Part of a small language model's weights.
Size: 16 layers, width 640, 10 heads of 64, MLP 2560 tanh GELU, vocabulary 14143.
MLP neurons of a small language model. Each row is named by its layer, matrix (down: output weights) and neuron, and shows model dimensions 96-191. Each number is 128 + 32 x the weight over its row's rms, rounded and kept within 0 to 255.
A block is one neuron, or neurons of one layer that tend to fire together. After each block is what it responds to, as a language model described it from the Wikipedia text at the highest values.

L2.down1350 [151 122 173 136 152 128  99 120 124 119 129 110 127 164 136 202 104 133 168 123 165 159 119 146 105 118 139 118 134 140 192  77  61  50  78 148 158 121 113 125 132 133 155 145 161 164 119 106  83 150 148 131 126 124  78 143 135 127 158 146  99 103  88 158 126 146 103 187 163 128 146 151 109 166 192  90  85 148 154 119  88 128  82 196 119 134 104 147 126 158 118 160 127 171 144 194]
Description: Stats table cell separators

L5.down100 [ 85 137 166 111 122 130  89 146 120 173 162 140 169 105 155  92 173 115  76 157 115 108 159 144 112  44 117  92 116 167 120  89 154 148 155  72 188 111 172 126 166 137 147 118 146 135 102 170 164 141 121 133 192 180  86 175 120 217 119 164 131 138 102 151 191 126 112 119 143 130 122 162 103 150 104 140 128 154  50 155  78 111 120 143 139 129 114  93  68 154 111  98 124 191 129 164]
L5.down181 [124 106 167 125 148 102 137 158 153 130 162 151 157  87 138 230 171 111  76 106 100  85 156 166 147 139 125 137 143 104 101 206 138 116 205  91 141 163 176 136 130 185 106 123 148 151 161  98 122 137 140 170 106 164  53 179 155 113  99 127 159 119 116 104 119 115 103 109 135 114  87  72 100 154 159  80 130 185 148 135 164 117 128 133  83 127  87  97 142 137 139 155 136  75 117 112]
L5.down512 [119 141 139 178  91 156 143 124 194 117 142 171 145  89  84 138 143 140 122 145 153 133 152  69 164 120 142 119 169 129 133 126 138 123 146 124 114 148 169 117 103 160 129 133 167 140 109 153 169 159  61 178 174 111  85 100 145 137 152 105  63  61  68 194 145 134  77 148 105 144 144 141 152 144 119 129 138 124 125  68 141 166 209  97 107  60  55 155 179 150 128 140 156 147 123 112]
L5.down1968 [190 114 121 143 147 153 118 121 162 195 121 158  93 123  73 155 166 194 129 100 134 144 180 129 104  99 152 146 162 127 122  91 123 173 172  75  98 167 147 119 150  93 172 146 116 119 168 102 170  99 108 109  90 163 144 136 101 109 126 141 143 156 102 148 148 175 172 123 123 116  97 145 159 118 164 113 107 165 146 128 140 120 104 116 108 137 108  83 191 127 141 103 127 158 131  95]
Description: Table numbers and word pieces

L5.down54 [ 76 151 103 145 190 156 165 162 129 115  98 160  80 124 110 139 111 134 126 184 158  92 133  80  81 120 142 107 130 177  79 131 141 155 120 128 170 133  53 114 138 129 145 143 112 164  96 135 123 127 130 163 124 113 127 107 129 141 140 110 166  87 108 124 120  98 131  95 172  89 191 142 155  70 161 132 183 123 145 158  63  75 159 175 160 150  75 157  72  80 156  93 148  85 146 172]
L5.down1021 [138 152 144 113 140 124  97  98 166 102 143 132 143 187 190 146 176 109  38 153 146 111 135 169 113  85  84 157 142 131 199 117 143 126  89 127 133 135 122 143 136 127  85  73 114 138 128 154 157  54 129 160  90  72  97 138 145 185 153 102 134  99 171 100 113  95 214  74 105  90 131 181 167 140  24 162 157  93 118  69  56 161 100  77 113 125 134 108 152 130 144 179 163 118 149 143]
L5.down1397 [118 146 106 131 158  89 101 122 167 137 148 116 117 151 251 163 120 120 153 195  53 188  85 158 151 127 114  96 120  96 103 171 122 172 116 149 120 104 163 109  98 117  98 142 141 112  95 100 177 161 124 123 145 138 150 106 153 125 163 132  83 170 148 185 147 146 178  82 113 162  99 132 154 159 138 112  53 100  99 145 133 108 114 139 174 111 115 100  92 119 132 156 137 119 132 108]
L5.down1950 [133 115 157 114 129 132 148 183 168 160 140  64 152 174  95 147 179 138  69 142 186  97  91 183 112  98 120  91 157 157 121 133  96 141 125 156 107 107 149  67 137 134  87 183 115  84  95  94 111 129 150  98 107 113 104 160 106 125 168 142 143 135 150 165 128 171 124 154 122 105 105 155 138  98 130 121 129  50 114 125  87 169 166 112 152 143 105 175  60  76 176 187 174 144  82 162]
Description: Stats table cell separators

L2.down1557 [186  66  66 142 137 140  49 123 157 137 150 102 131 167  75 130 138 136 156 149 113 123 112  86 139 100 122 163 106 105 105 113  48  78  97 141 155  67 140 151 144 195 113 117 138 156 156 116  87 153 141  96 185 145 154 137  98 115  71 117 107 108 154 157 140  78 108  93 180 139 130  96  99 149  98 109 141 116 165 127 155  64 136  98 122 180  78 112 162 165 123 154 171 114 162 120]
Description: Verb stems mid-sentence

L2.down1727 [144 118 121 121 110 114  70  84 169 157 163 150 168 171 162 104 127 165 157 126 133 160 104 143 130 144  99  80 149 119 115 114 194  92 144 139 103 172  84 131 144  64 151 142 185 163  45 129 170 133 208 166 156 158 150 102 163  73 125 119 111 134 124 106 100 203 132 158 123 102 112  78  86 133 192 105 145  99 151 169 134 127 158 189 120 198 202 163 123  99 167 107  91 148 162 102]
Description: List item starts

L11.down681 [112 160 115 136 120 135  81 125 132  91  35 133  71  91 139 156 101  97  72 106  77 125 100 142 117 139 141 110 137 120  90 115 135 154 114 125 165 125  82 125 108 109 128 106 184  85 111 118 134 102 114 130 176 104 107  69 110 175 114 195 136 131 134  57 141  69 176 166 121 104 108 147 195  60 146 101 140 123  82  55 140 160 111 110 146 146 123 130 114 206 160 138 109 137 161 203]
L11.down1075 [123 114 181 127 115 101  35 121  92 161 114 103 157 200 163 152  95 130 135 168 155 151 105 118 157 138 141  88  96 145  92 102 134 200  95 153  70 102 106  99 113  89  55 140  83 188 127  75 144 162 129  91  98 160 106 106 147  64 141 134 150 104  77 182 136 132 133 172 122 146 138 137 114 124  81 172 114 116 163  98 100 112 135 138 198  97 142  90  97 132  93  93 111  84 135  94]
L11.down2103 [147 127 166 151 160 123 117 131 128 128 147 113 103 126  87 121 112 122  72 146 101 160 126 156 101 187 126 175 156 128 112  99  88 132  68 130 126 162  87  89 120 103 101 120 127 131 123 150  92 168 132 138 109 127 163 138 138 123 127 143 102 125 107 110 117 193 102 148 165 157  88  27 151 159 138 130 154  91 179  70 122 120 113 163 135 158 104  71 146  95 128 105 130 134  81 104]
L11.down2304 [129 128 153 153 150 125 120 171 124 164 110  99 105  99 117 205  64 173  92 118 184 122 111 178  86 105 139 110 142 139 193 178 151 156 141  96 178 199  69 126 182  95  58 126 148 156 104 156 122  98 157 112 169 120 136 143  49 198 116 156 128 170 176 115 130 149 155 111 176 184 134 128 121  78 122 157 100 101 139 114 138 191  93 127 137 197 125  86 126 131 193 102 151  94 106 144]
Description: Decimal points in statistics

L11.down251 [118 107 152 106 122 132 125 122 102 143 179 141 117 156 131 121 113 166 130 153 139 166 155  72 109 168 113 141 135 103 120 135 157 100 164 148 178 118  95 159 180 126 135 149  72 131 151 192 107 107 119  91 169 164  55  97 106 176 102 139 109 159 114 105  75 109  85 113 131 110  97 147 146  65 203  65 121 120 111 169 116  99 145 116 152  96  87 116 115 100  85 128 147 119 128 148]
L11.down849 [167 150 158 172 126 123 141 144 147 161 117 140 162 141 124  69 158 112 154 135 137 108 140 147 126 151 128 169 162 135 172 119 138 134 115  94 116 143 191 132 118 100 210 161 105 114 105 116 148 117 129 113 113  88 133 115  79  57 161 109 136 133  74  92 150 106 158 114 167 181 128 156 107 130 170 101 133 112 172 132  95  95 114 101  65 102 149 116 136 138 109 159 167 104 107 106]
L11.down1163 [123 154 118 106 160  48 161  62 149  85 157 120 128 149 161 158 114 121 122  75 121  97 106 144 116  74 111  90 117 155 167 140 129 160 160 124 161 152 123 149 103 139  79 134 149 127 101 204 118 165 169 186 166 161 110 166 133 187 117  83 206 151  95 105 138  42 164 120 114 119 114 142 149 113  96  82 134 114 166  57 110 108 137  97 119 164 180  97 128 109 101 142 120 112  99  77]
L11.down2048 [173 133 167  95 103 123 131 118 101 136 118 107 178  84 129 102 121 135 118  93 101  75  89 146 119 185  84 173  97 160 168  93 107  58 108  86 173  98 123  97 112 114 145 150 142 132 125 141 126 148  97 102 199 108 107 151 185 135 161 121  69 121 103 141 121 120 116 149 113 111 143 123 155  36 148 163 150 116 124 121  61  55 185 118 179 127 163 153 144 160 142 152 134  63 154 169]
Description: Separator before next number

L5.down1394 [160 106  64 133 169 131  68 137 121 110 143  96 140 108 150 100 170  71 139 187 148  31  82 127 111 116 184 105 144 132 172 125 111  68 107 126 121  84 119 136 145 147 131 116 142 172 154 115 164  75 138 135 125 158  86 118 106 114 111 119 138 164 175 139  94  91 153 106 136 119 144 169 135 125 169  85 111 139  97  63  89 114 139 114 152  96  91 180 194 142  97 106 108 163 134 145]
L5.down1412 [124 113 101 131 141 124 120 112 111 144 125  94 149 126 131  71  95 110  98 152 180 104  96  98  82 196 182  74 136 146  76 137 101 158 138 132 151 163 126  93 156  94 155  83 164 114 129 134 156 112 145  94 128  81 158  89 107 143 122  55 120 104 180 148 160 134 102  85 112 142 160 137 121  88 154  90 156 114 149  99  62  98 140 124 159 152 163 176 155 102 106 172 120 101 111 155]
L5.down1621 [165 126  89 100 112 168  99 127 113 164 104 138 149 121 120  90 146  69 105 160 141 119 138  99 141 178 143 201 118  98 129 116 152 134  87 168  56 125 161 183 124 143 106 113 156 144 124 126 147 157 158  77 102 144 112 127 149 139 124  75 117 115  61 186 161 132  74 127 116  63 161 120 112 107 136 138 152 196  81 118 166 116 181 160  86 208  72 138 155 131 126 111 122  88 102  84]
L5.down1960 [146 202 109 174 133 135 146 108 158 131 110 190  45 137 125 167 162 119 127 145 138 148  95 126  63 163 169 105  95  87 115  97  71 133 123 121 107  99 124 122 120 151 162 132 177 138 126 151  96 140  93  37 165 163 136  94 144 160 146 114 171 109 106 153 152 132 162 165  87 133 123  91  84 180 111 122 107 143 121 162 162 120 141 150  72 146  91 140 166 163 181 125 135 130 152 142]
Description: Infinitival "to" before verbs

L11.down140 [145  90 124 149  91 121  91  83 122  94 129 143 140 112 123 166 110 114 199 136  91 154 110 140 121 106 150  87 133 139 121 110 116 105 143 156 142 180 107 143  69 112 117 134 147 136  83 106 176 138 122 139 100  52 142 126 143 106 131 155  97 162 158  87 160 207 147 108 116 180  58 100 174  87 128 114 138 107 163 143 148 115 118 126 106 129 141 137 108 145  79 118  75 136 134  80]
L11.down313 [ 91  96  92  93 120 149  78 116 170  81 103 164 137 134 102 160 128 123 104 149 134 126  98 133 108 173 103 107 136 101 146  92 119 114 111 150 123 151 117 133 139 101 146 158 109 166 121 153 124  81 105 148 137 140 147 121  99 115  58 147  80 160 109 117 145  91  93 158 119 132 128 224 119  56 152 120  99 126  57  74 150 103 118 163 125 169 135 105 174  99 144 153  77 106 114 102]
L11.down439 [ 71  95 139 153 149 112 142  81 102  78 104  98 156 112 137 113 156 116 113 115 177 126  73 114  78 225 163  75  94 166  84 187 104 147  85  74 158 160  57 112 136 159 148 159 139  68 131 158 144 137 162 122 104 154 154 100  99 134 119  84 130 121 160 171 192  86 171 110 104 140 173 154  92  88 146  51 176 152 206 125  64  98 111 141 152 136 119 122 128 166 153 138 118 138 130 131]
L11.down2096 [190 217 149  69 157 138 161 186 162 151 104 127 125  72 113 109 136 123 140  54  60 118 143 109  67  62 151 133 164  98 141  75 141 149 144 117  99 123 116 144 168 141 171 104 187 202 116 137  90 141 167 133  21  88 153  56  63 152 105 173 130 107 129 156 127  72 156  84 115 108 121 126  69  96 152 144 138 165 109 156  94 119 148 149 114 109 150  91 153 137 173 133 177  90 138  91]
Description: Pre-verb auxiliaries and "to"

L5.down500 [126 101 156 137 144 123 138  87  69 167 179 101 104  79 173 105 185 114  99 133 104 138 118 108 135 134 103 210 108 142 118 135  74  98 120 135 133  88 134 139 145 145 113 150  70 145 105 114  37  95 167  95 113 117 108 100  99 109 115 169  61 148 187 176 156  89  80 137 127  93 153 128 106 159  50  75 173 108 131 112 119 151 146 104 120 186 112 116 156 101 142  93 104 122 119 178]
L5.down676 [172 118  95 168 190 125 192 139  83 134 103 178 141 137 135  63 158 123 144 117 108 109 161 141 127 146 172 139 111 144 113 130  82  40 110 158 108 140 130 139  85  97  77 173  47 100 118 152  82 164 121 174 126  68 115 172  91 134 107 108 175 128 107 121 141  79 156 152 156  73 131 134 162 127  59  77 129 103 143  98 154 129 140  80  98 146 144 150 179 101  91 128 140 106 143 144]
L5.down1539 [127 176 118 132 127 134 102  99 105 161 114  66 200 151 117 157 173 116 157 154 134 150 114 174 118 145 104 100  83 137 113 106 109 101 130 190 130 111 121  87 141 205 114 162  85 131 119 125  60 122 117 132 141  68 122 129  87 124 125 124 104 102 126 171  76 119  41 126 121 143 162 160 179 142 100 142 109 143 171 122 166 155 144 132 173 113 166  83 117  76  57 110 124 162 101 131]
L5.down2054 [190 132 200  87 129 114 155 140 121 191 184 122 146 114 126 141 171 134  84 161  56 131 126 210 120 106 156  90  78 128 109  72 122 124 160  91  93  96 154 192 101 109  79 184 121 115 152 146 127 112 130  74 109  94 103 131 123  57 116 111 133 141 125 162 118 149 126 164 135 124 110 141 173  89 120 150 140  89 148 120 100 134 167 112 172 100 124 176 107 190 135 127 131  84 114 200]
Description: Verb after subject name

L11.down143 [114 121 141 117 133 126 109 162  91 142 110 154 128  84 102 162 168 124 145 111 119 138 154 155 106 121 108  92 127 136 110  87  91 107 126 109 193 171 121  83  76 129 202 134  98 122 130 130 156 115 139 123  97 142 142 110 126  76  95 114 128 120 128 157 164  57 142 156  95 104  90 130 143 124 117 128 120 139 192 156 175 134 118 149 148 152 157 134 134 122 137 108  71  49 120 109]
L11.down145 [ 79 142 154  89 150 105 126 140  97  91 128 139 172 106  96 153  69 143 145 116 167 107 151 168  96 108 190 131 122 137  71 189 128 113  88 135 156  74  90 145 143  71 150 103 146 127 123 114 139 119 105 162 101  88  89 106  94  96  92 123 132 129 176 122 143 146 114 113 108 152 156 111 103  88 195 186 112 118 128 158  78 133 123  81 123 156 115 133 156 138 172 164 158 116 119 146]
L11.down1341 [121 135 136 153 157  83 167 108 155 115 141 119 177 132 142  98 101 123  89 117 152 123 157 102 147 144 125 135  95 106 168 106 104 104 129 137 177 119 132 183 116 109 111  90 180 134 143 161 148 143 107 156 118 134  75 152 163 100 125 130 138 109 101  86 147 104  74 142 103 118 147 146 112 144 131  72  95  88 100 125 168 122  21 158 132 145  77  86 174 103  83 145  69 157 179 134]
L11.down1767 [120 132 109  90 157 176 155 112  55 173  97  85 173  58 148 134  96 122 117 154 156 121 154 138 146 163 108  97 131 123 221 136 119 165  74 190 132  79 124 170  90 106 125 108 149 168 102 133 200 140 112 129 144 112 131 128 183  59 184 123  95 104  79 124  98 132  90 130 122  64 167 146  80  98  86 153  66  93 130 117 134 129 121  86 155 169  84 150 132 124 127 144  96 100  73 120]
Description: Split finite verb stems

L5.down241 [ 90 151 132 134 154  81 116  71  85 167 114 102 132 145 128 119 114 168 111  45 137 104 103 123  85 132 125 139 138 157 119 151  74 130 134 128  70  89 121 110 182 135 112  98 131 140 132 194 171 126  92 172 125 131  78 108 155 134 101 102 148  61 154 121 129  49 133 129 119  76 151 130 166 168  96 118 127 139 221 119 187  98  90 110 149 117  94  80 131 167 158 130 118 133 111 176]
L5.down1337 [149 108 154 138 103 160 179  72 118 138 184 136 216  69  66 144  94 107 124 149 107 118 141 172 153 132 171 118 108 126 143 113 177  93 147 173  87 153 111 126 144 155 128 121 160  93  50 110 176 159 126 168 139 115 152 140 154 138  33  92 145 112 106  89 122  81  96 198 137 110  57 168 108 158 129 123 101 120 158 114  86 187 154 125 110 174 123 110 183 173 146 145 106 180 168 127]
L5.down1667 [ 98 125 145 150 120 162 194  43 120 154  61 167 130 118  75 129  86 166 159 105 181 113  73 155  89 133 109 164 177 159  81 142 136 137 141 114 138 209  98 124 199 149  88 125 122 180  85 120  83 102 127 114 165 181 101 117  88 134 102 162 155 103 150 162 117  94 177 166 125 102 131 150 126  69 169 120 145  60 179 123 177 115 113 212 113 183 161 175  77 142 121 133 150 152 159 176]
L5.down1761 [187 158 116  91 208 107 122 112  82 149 152 123 120 131 145 143 105  92 103 174 165  85 122 154 107 153 168  95 125  71  84 116 211 140 110 127 163 113 157 164 130 146 109 110 127 153 145 171  87 150  95 126 139 138 105  95 151 218 149  69 113 101 153 120 137 141 103 133 131 172 170 174  67 147 119  82 115 104 119  91  98 152  95 103 153 125  84 149 119 148 121  85 114  48  98 137]
Description: Mid-word pieces after prefixes

L5.down1991 [100 145 176 124 124  82  65  81 137 116 126 143  98 145 127 117 130 149 195 163 103 171 153 153 118 142 170 187 134 128 175 120 178 110 157 172 140 155 160  94 104 169  93  83 131  96  99 124  51 101  53 141 141  80 109 137 181 113 193 104 118  98 130 126 133 167 163 171 123 120 110  87 149 115  83 117  96 136 140 134 126 169 142 140  98 180 137 103 214  18 170  92 157 175  93 110]
L5.down2144 [112  80  99 129 125 167 113 156 145 102 101 125 124 127 130 140  95 100 131 164 137 152 155 154 211 175 146 103 139 145 131 125 114 173 117  68 139 150  95 119 150  83 109 109 150  90 128 133 131 113 103 167 135  99 124 149 138 131  66 130 163 146 125 132 102  30 124 161 134  96 136 144 149 129 137 122 117 125  93 118 150 130 100 100 214 122 166 114 150 168 139 111  53  87 130  91]
L5.down2278 [164  64 157  75 134 129 157 175 114  82 122 131 127 106 118  93 140  99 146 104 131 157  92  73 142 140 105 117 115 139 141  96 131 121 132 134 129 103 139 142 116  87 105 138 131  94 107 134 156  96  99 137  91 138 113 138 116 112  52  67 150 147 104 114 117 114  76 103 189  47 105  91  68 162 121 107 173 122 104 164  99  87 113 117 148 123 126  32 183  95 100 128 155 129 215 128]
L5.down2485 [112 141  94 135 145 141 127 189 109  86  85 140 189  57 121 107 129 163 136 177 157 124 138 158 131  90 167 132 125 125  99 145 169 103 118  82  95 103 139 144  96  60  82 171  90  94 127 126 110 139 122 152 184 103  60 110 135 152  94 120 151 165 155 157 138  38 119 112 113  87 136 116  70 164 132 155 114 156  89  74 105 113 188 153 180 194 137  76 132 116  87 123  94 112 195 175]
Description: Album personnel instrument credits

L2.down406 [159 139 100 160  94 164 124 129 105 171 159  82 105 147 149 159 133 139 122  76 103 168 111 106 156 114  88 145 135 148 113 164 154 140 156 152 184 173  94 110 131 128 112 104 142 158 127 162  84 159 124 172 153  92 111 113  87 124 157 148 136  58 225 147 119 149  66 124 119 132  69 156 135 155  72  98 137 109 133 111 152 143 114 119 182 118 151  86 202  83  11 129 133 132 162 154]
Description: Fixed-phrase completions

L5.down234 [163 109  75 146 134 112 116 172  89 127 148 162 125 180 160 146 155 152  93 158 128 124 118 179 121 130 204 131 145 128 182 107 119  88 126  97  99 147 112 170 103 155 132 118 117 147 169 148 140 180 175 121 102 143 117 167  69 134 117 100 133 174 178  89 137 141 178  82  51  52 181  80 108 115  90 140  90  90 140 136  81  90 148 123  84 138 106 143 160  62 125  73 119  85  60 127]
L5.down1760 [117 148 193 109  92 134 117 107 190 112 136 127 151 133  89 142 128 150 126 117  95 131 103  52 111 201  71 149  85 158 110 122 103 131 149 151 145 173 136 141 131 142 100 137  84 169 168 176 124 131 128  93 141 121 134 113 190 149 111 166 114 152 130 147 148 145 132 161 110  85 140  61 137  86 120  82 111 110 135 161 110 138  97 105 136 151 152  51 143  87  86 157 149 141 103 168]
L5.down1868 [175 172  67  96 139  89 114  67 156 130 144 171 183 130 173 133  99 135 133 123 129 161 120 130 123 113 149 110 107 166 185 137 126 152 125 102 144 121 100 173 106  88  95 117  90  99  99 190 130 168 136 117 148 126 141 110  80 165 142 187  63 107 113 104 162 179  96 110 108 127 164 121 192 165 107 166 115  77 153 151 126 128  92 128 102 145 138 144 159  89 107 121 134 142 115 123]
L5.down2280 [128 166 171 101 107 175 120 117 162 129  90  73 170 141  88 127 140 153  98 216 129 189 108  59 142 163  98 128 135 171 130 147 123 159 129 139 123 164 158 117 156  86  60  80 145 111 109 130  96 149 169  52 115 123 157  90 126 118 143 117  92 152 142 143  69 118 105 156 124 127 101 115 152 133 136  71  97 172 105  50  95 179  77 115 172 110 147 142 124 157  90  99 158 166 122 139]
Description: Verb stem after subject

L11.down757 [128 127 138 131 118 144  78 151 199 124 150 154 187 106 132 212 111 175 139 178 100 144 132 129 186 108 124 113 158 110 172 114 134  65 175 108 122 176 133 142 171 121  64 117 155 121 125 123  96 172 116 150  52 110 115 161 141  84 132 159  95 141 175 147  93 142 171 204 119 106 113 188 135 169  84 133  88 104 115 138 105 171 135 133 183 172 134 101 104 113  87 112 136 132 139 158]
L11.down1624 [105 117 132 107 105  95 142  81 131 133 201 108 162 127 155 174 138 147 128 149 121 137 119 234 157  98  60 159 103 128 121 143 114  93 155 157 115  99 114 145 155 142 126 127 189  92  85  93 188 111 111 196 137 157 100 123 101 101  89 157 157 153 112 177  59 104  85 154  37 150 203 157  63  70 115 126 162 107 127 139  94 127  95 172 127  98 143  81 166 115 100  85 106 137 159  85]
L11.down1975 [ 72 176 123 100 150 115 122  95  79 172 120 174  86 125  75 157 162 197 100 209 158 115 136 138 122 184 140  39 126 121  76 131 147 138 170  56  44  80 146  89  61 124 151 132 126 148 170  78 121 170  95 155 136 111 152  71  53 161 133 102 137 100 103 152 119  65 144  95 124 129  97 173 187 196 103  95  99  73 154 128 155  89 155 111 101 158 122 140 148  94 102 166  96 117  90 127]
L11.down2104 [ 64 109  89  93 114 157 149 130 129 151 140 132 153  82 221  55  99 146  96  96 186 122 117 172  84 109 111  84 140  82  95  90  79  92  49 165 147 140 125 153 164 129 146 117 131 156  70  92 129 114 149 142 200 108 114  85 115 127 109  83 164 131 125 187 115 110 111 175  71 138 107 151 209  88 108 137 151 205 145 170 171 102  56 100 182 123 129  85 141 166 159  73 127 123 114 127]
Description: Musician-role slot in credits

L2.down1168 [ 84 122 117  51 108 130 134 148  85 128 165 108 122 123 111 165 123 143 162 135 193  88 136 129 129 119 156 208 133  76 152 135  92 109 111 172 170 159 196 136 137 127 131 131 145 120 114 108 119 167 153  86 144 117  98 132 122 140 103 166 136 134 122 163 113 138 149 139 140 146 124 142 125 111  93 202 156 113 157 145 149 110 132 174 140 133 171 144 136 147 111 115 114 104 112 115]
Description: Clause's main verb onset

L2.down294 [126  90 151 128 140 142  65 100 144 157 124 113 155 123 151  91  78 160 108 103  91  71 122 125  89 120 138  86 135 145 100 142 161 100 122  70 107 119  96  75 118 127 147  74 133 160 131 107 149 138 149 167 144 144 127  75 161 112 136 115 148 108 172 163 121 112 132 156  75 108  69 182 108 170 181 141 142 155 142 147 108 134 203 102 115 128 120  99  72 172 168 112 172  99 110 159]
Description: Statistical table number tokens